MLP neurons of a small language model. Each row is named by its layer, matrix (up: input weights) and neuron, and shows model dimensions 48-175. Each number is 128 + 32 x the weight over its row's rms, rounded and kept within 0 to 255. Numbers have three digits each.
Before each neuron's rows, "fires in" lists the words (lower case) most often at its 100 highest values on Wikipedia text that the model never trained on. A number after a token or word is its count.

fires in: "also" 25, "is" 24, "has" 17, "a" 13, "spoken" 4, "was" 4
L6.up507:123137164128127181112098124142125083179143119094153111090134106191151157139082119157092132137177145079149169141159135123187064152129185125193073112118096135129073152138165055124117131082119160111151119085063158091103162120117141147083125112146146069093101106083090121107142149129118111159122156151091201140063129176120131055206156118156098120145051137193108097117126136133146097095134

fires in: "most" 19, "also" 11, "school" 9, "who" 8, "which" 7
L5.up363:147078138148165138096103165085110085172139164120091140146109107146210161119104114060130133144107098106101149130111145155149107193151147139111130112169114068098135090195100130119156059140134148042120101144078115193147193187063151139131122127119083129118120142097113104152089156236118182133151092126138156128089139141153105121090141096090142073130114130129131135118151117087127172143110

fires in: "is" 36, "was" 10, "has" 7, "had" 7, "beginning" 5, "have" 5
L6.up39:152143134109159091099005125079088143149133126117129090113141122125181132127113167099102136177146128157119126084124136115123158166080131125102102136152216109177164182087094124141132088145158066118119153097146140169184121153110169190111125140130142109135136130092129100136091108093095126104080081133182137121126119181149147115098120176137162107148109162110108164166101198145169167069079

fires in: "the" 44, "a" 9, "its" 8, "them" 6, "this" 6, "every" 4
L9.up382:130111164076079233087110099134115185121203097137139107076071150142107096121205166078141143126092099143150158118081095098098195139078070145108134103129127146153135115099114134119115136136105100135067143141102147134127138176082130112102175127127089092101170141141026118126160153128072134100111105114096143119130202097144118187108117087144055104123085120189124131082154093153096178129137

fires in: "which" 63, "while" 25, "where" 12
L3.up174:178140105152103187143128179153137085133110155140103102106201133106124067143157109118094047154136139100116112140157142140179095204162126132173127111113220128151177155125101111150129124089111094117071159122126107153097092103140091131116112105144120187178152121111138125182110139130194086090076087112116078162135115141091148110143161088109170068105147179071127176122133129151107118089111

fires in: "also" 39, "often" 8, "then" 7, "which" 5, "not" 4
L5.up387:119129155165104152130109141111134106177159100112157162091130160082209129084137133102115147163115115125146140088094130105144098161121117149129132100131091172103142125124161110130132107127099158147126154150077138157138120142149127152116086061127130101084110177150078115144168111131131150118117032154174132144111113168129099131072128142165134081158121127084075125125132097142134162157141

fires in: "is" 58, "was" 19
L3.up94:108140153131088135120145102081128102141168150035134084141145077123121065162104124165128148147154148125151189173160136099184141115187153074110120119100141120137146171152127102088108117129115123097127168161187141110129185166099112032100111197089119059086150123136123112156165118165145157093086152122116167144100184118116152107172132102162145130100165118131139133131131103113189108091134

fires in: "is" 67, "was" 32
L5.up559:127103173137138132160151048075119090189195132113136100104124085136119101173126064139105221180152153131184158144118123079174136131114117159153110105146105089136075175132116104092147119092121145162196141117118134181077143151150156108100060150131105085109126120118129152126149139138117133186109150107107180174141165106105157105131098127145172106139140147084074157129101139140146118055094

fires in: "the" 93
L3.up228:151135122151084182132197131142128140158142128128090174118138130156059130119107143166135142128218124119150118087110120121104108153111138138075129156152129098129128152119115177100114108073114124144108138085173133123113083057072069098136134131124139165114088087130140141078199152124169094067122083076083091140113112132138137110163106144141173137048174161178151116173130099113213201149152

fires in: "its" 63, "new" 18, "newspaper" 7
L2.up77:136032139112185158153101177184119133153102086065183143103141096151075121068135093083123177131168108162180155138141048153120130106125150145160120114117162139134134111126132131123194095130088103149084103088149138117172133101115127137204117108111172122142102153147110121156120138104065128130118143151097120125125156146175111124150137120153145147167130190138132091083129165116131152169090

fires in: "was" 69, "were" 11
L3.up77:127144079154131124120140119152070129137144138145094103116084097142135115173138111113123152127125099191171138107129128119105162139179160143166147174119124113132140151095122135104184160121124095153165193095136150112105134102065144132172137095077106131141095092151160085157155132097129108134140123118101194192116148103112113139141159110159151129141119153088124069144141128186120117119101

fires in: "her" 44, "s" 26, "its" 6, "their" 5, "hero" 4
L3.up412:131099104100194171149148184108142147109082143082173106116123087119092130124085109141120078138203099125145153134123110133153126169086077160126167159112071117123091129126121103096176079123123121104120083113165159118148055136134100091170112112120140161182088085127157136164149154116077141160085100122088176123163135157152198151152182087152088136154141126123093122065081113111099122098092

fires in: "a" 64, "s" 12, "an" 7
L5.up328:105087126127132144111123143122194056140164115072124120183115101109106072129125110172111176153169085106118146088142144180152121138088149115126142123114193174141103188146106152114123161111110179119160108124128223136141095117095078130130135100072061118105139103116094137123177126109069153141126129118136157195107136121106100131123093083028186085133187085120093116153096198123175151156178

fires in: "was" 20, "born" 14, "known" 9, "also" 7, "elected" 5, "the" 4
L10.up66:159134119090190152112143128089103144143118158154124144104135151182076125129146158073193164094059070092129136111114124117144113155164103130112166089157067103112162117130147132112193132088070122131149242175117187183128178146112091128113098130106121134093108076151122131151066141093083141143138125159083151184149118144165163197141092128090093141092104145114111139166151158135176141153092

fires in: "july" 22, "january" 14, "september" 13, "season" 10, "october" 8
L5.up525:130145178112132204155143070126122109147174107143122107116176175091092106155060153151141175185180144136158138133085124147136124085170093129188126122099139126121177106121076088098163056138150134139125143111124131118098096110104127116121116139122134129146105170143109183106206210130112127123165118109099134147137082171141098147143103116071049098126126100087057086113115076131192154082163

fires in: "is" 37, "are" 8, "being" 7, "was" 7, "in" 5, "were" 4
L8.up390:078123162144117180141064140139153172197153109153151123130129189148127076148143100116123130131074096142087129148139093138182178179131139111126137091130082133139159163109115169107152086172134074139108188165152173103107129105138116169109177133098163142176079133134162106093131087065147163178128191131159231138147109126073099102129127085122114137119098081142094132120122167048144155134164

fires in: "an" 46, "kept" 5
L11.up250:113098133103125137147066097135104114123138113086117124150130098131155088191114131159065166149153104097131147167171133151110103158034116142189175078135132095125082073077059132060112126151108114155122131139097205097091150149133127110136188128125126103153137203174181105140092148093132146108079091103145224185147116140103125098146148127135177108135100144112155109156111123170143087109146

fires in: "award" 21, "cup" 10, "year" 9, "awarded" 7, "awards" 7, "order" 6
L2.up48:062169138120165155131176128150132120128108095130101078134132069124139058117136113138138174107164144188130124145119122171083195160124109139123077145154131108192176118128119134127140168100078143090127127083063116143153171139139143138126120107165116168128113116133181108132094115106075158142159086076129145061145144183113146056094147153169110117120120101093137172122153139104123127118148

fires in: "history" 14, "party" 11, "administration" 11, "considered" 10, "minister" 9, "language" 9
L2.up238:116146153127116157172161103122135184128135152143157173173092085176114105163106161110090110149115101118056161115159188153189194139150107100151151101110159110128152109100152091108068085101140129078164150144164109074120113137075161178123117144113130122139129153076107119136129107141172128135131117117099143154171075155142185155187096131210124148099144129131060125151126145053097140175118

fires in: "the" 75, "these" 4
L5.up405:191169149127175123112171115102169153106137131153123176143146115160101108126157088162128144077143107157109095126137239074137128116125157167162146079143078110125156131077137171147142166119102055148109089112090126135133141106154098119110126104077117172124125049134123071087092136053107118109128112114139080179111145104129171098158129183170174158129148097151165096177082138115139144188154

fires in: "the" 38, "theatre" 8, "new" 6, "institute" 5, "inc" 5
L6.up235:195118195102141122135128105123137138169133115163149181161126154144110120113131137103131118132119149113130166104090133114135116170099136192123165168080118166216119122119146155065175152151149151094046104117095162142102109112080127115080159139114123131142109078173094058135121122117170156131117059109099095073118099147147142132130134164151095129073134099156125170150110055128150095142219

fires in: "was" 23, "is" 12, "served" 9, "she" 6, "also" 6, "early" 6
L5.up477:142094140142120171123136167160093068169130149158117102100088133109116161106146109148177171129160133066098111135152086105135131099137131164157164071117157131122009198164172124047170075107133140138173117136092152114081166149157144104125084093163077149165112178100173154186104124138141139132118083123091157126168133149096149095113174102116206130179116130139084126100092192161131140140097

fires in: "began" 21, "after" 20, "during" 18, "history" 13, "while" 11, "before" 11
L2.up563:131110116181123150099155097118124124150050140170119089122098084110127130121156183113098075130135148122062128090145144125124076233133049124079118115128179127162095126139148085098096083084089124101195103133135095120144105179133115152176049094060162167102116121130190107129166129130158094117142097165116098134134137146139117144175163114093150192178144125110167126136107126110132140102122

fires in: "is" 36, "was" 9, "summit" 6
L8.up308:126117127138099108181143152123096064221169129139108103129105055191019084181125110140110127173132142127120148180111147142214137118139106138174139117137106123130171136119123136126140071122097083133123133118124058190177141179129129133124130084085081142121108079153121149151182135094156181147129080117112099131075115141137113081159134102102074149156102147121082163129071087112173136159129

fires in: "was" 34, "served" 10, "remained" 6, "remains" 5, "being" 5, "is" 4
L8.up511:138061131145118072123144086128142156179142067099073095128112126155073127135095096120129168123106094147166130115117122119144147144168118178159124099111121109087080157174170186119150114075096159087161111151106089108109098168127082147149071199118126095119176113147154121108136152124143106101187087140164164146098215067104129160122115153118121110115107157185163103114102130236137146091070

fires in: "is" 85, "located" 12
L3.up53:142140148092084131115075080100110095177151141126193119115161114172123108173134162089164077175166126203189090156199135133112133149075174140126110071159153138147163180060108095180167090076142099140090122138154115164171142157117111167137108122091120063135134099109165107129098165100095137116167105101120140154125151157116105146105130080205090103133138195143121142160093133151139152105137

fires in: "which" 41, "where" 6, "that" 4
L6.up427:147100114189133128142115171129122159104148116118122184053120108114125120133139101094164108139195144175137102133167131119122156140110120133119126095111213113133124133094123191148124090085114102154099125107147095102116132093088132173089127140151137119132076111127137127132123147124199105145144125161100139152123090108117156147113127077130135093167131146089087135153121122141141110164135

fires in: "where" 35, "when" 31, "if" 13, "make" 5, "allows" 4
L3.up454:181156102060111116130132215136124110158121134178135082134147140165146103115183106151097096119108157144166129183147104116128135155117086113107116150095190165117117171122102143098071161130141113098101165209121154147109151128080087132091116115119201098106135178162151120115139104222155161116135161096144119134171101151159123134143153082091109096102147103086075150176119116159110068116107

fires in: "was" 51, "is" 12, "became" 10, "been" 4
L10.up268:102076127101120116184100146138070123158089082111154100150123176120060070184105147087158138107081094163106123141111141109119214190170136165133152180070107144135123160163144148130134043130153118120139137190141137137128113173107085108183096120150106110091114120145099162144156027120108145117055190113104135096141135102037137127083143177088180128148079157114129101147148141169117123162095

fires in: "an" 86
L11.up212:115127104072199132176142090129126143114103105127098155114172113136133132176096119219118109125099109160092078107177122123123113104073151119170096121125150109172084110068108136118072146141091104143069094143112115127096182151108122069159107155164110137163134110115108178093150154135140108127143124157124165204168129110091087169128124094150111128153157113181114144189102100124169077151132

fires in: "the" 38, "his" 16, "he" 13, "high" 5, "u" 4
L10.up49:193141147155081141119108137133104056215103135086098152140138106168118122139175149125137104113156100116166127117171151068165104202138129153174112120054138097152096113083131143142194079129137114173094116135112144155063119095111105142183095126156093126135088097124114056100169125142104115129181094159095144153132134124113142040126160172141158166131160174157127101135131035131088146126152

fires in: "and" 56, "was" 7, "living" 6, "were" 5, "with" 4
L10.up302:153160126100175079109106079163078141118143111148098175181125071157150131141127121185162121157128101207129122095168096160079115094108126160103091133138113167100134088099140159073134139126159092147107172121153134108143110108109094145184092092079073175186157104118172107172160169109155077125148111107172140141110135211105136143115189141137149124161046146111169113119132123105104152159170

fires in: "the" 26, "elected" 13, "animated" 4, "s" 4, "a" 4
L8.up82:177134170150176184152116132101143086159158091147113183129133070081089111088157118064137167122130152090076139079140068072118157163112140040110151052068105133154108091081128120125118116157151073131122147094120100093142170139151163142149137162145151138110086122189105108136058101104099100183124058142111163177128116143092192190133147140152143149123068141166134151055101100154111147133151

fires in: "about" 30, "include" 21, "located" 16, "included" 13, "based" 10, "including" 10
L2.up99:163145113084146099144134131095059073169146161130148153152204072113186111152184125109103102174132141202105104074115102143122135192159092093134049078100111147093147162163129098159123106136061116123108133096121145141169138128156089081131145104168059136146106110096119108149105127164131172107115120085152104124145156090106106172130130162112104092145164141185143115132166063143165166099085

fires in: "are" 47, "been" 37, "is" 8
L2.up55:095140147128196083162113089157102130190122136103078066109161141109089120130084080075093191144188118150167145091142100146138122154089150166116112178115177144152168176102146154118151102124076064158112151142140149146150130112115159080111165098096106066135112122112165158131149082123124120185109100161072166143122170136125138132079143151114130100145151165087118165153117106146150183091149

fires in: "an" 69, "ancient" 4
L5.up396:117147128119075147145122056155119135143126133098145100168195075141149121158148108191114130093147134050116120169076114171113075120053150060130112139101127152066142126116124143098110069101101149173102185137119142122121123132118128152120214122078105121120129159104136121152150126123095120092169106098103150143108087135083124192141141129136137129149139114193132116111074121141127141102119

fires in: "award" 21, "received" 18, "awards" 14, "won" 13, "awarded" 7, "competition" 6
L3.up118:150100157114068175112155103102087115137159126119083100184110098100150110154127102113163134165142147114129126133093141147072120142158171135140094128126135108106129165140149119061162156117122151090094123140129141123141167119131185126196150087138160147107125108129129114113120159120131130134091089101154151127126128136110126063132171188160128075164145162103099121172153147074170154118105

fires in: "a" 32, "the" 20, "of" 4, "they" 4, "to" 4
L10.up108:144109111095130194134158170127136160110151123092163087160104105169085108144095146129088129134155138140115134086130075074182133121078116197122128132143158141091110240080152136112055169164146127124149110130096113068173121138113105129115156136151105158097126129167092134117165146138105132157115100082073114142104119017139091097106108149157139180171117160168145105130097127088103079089135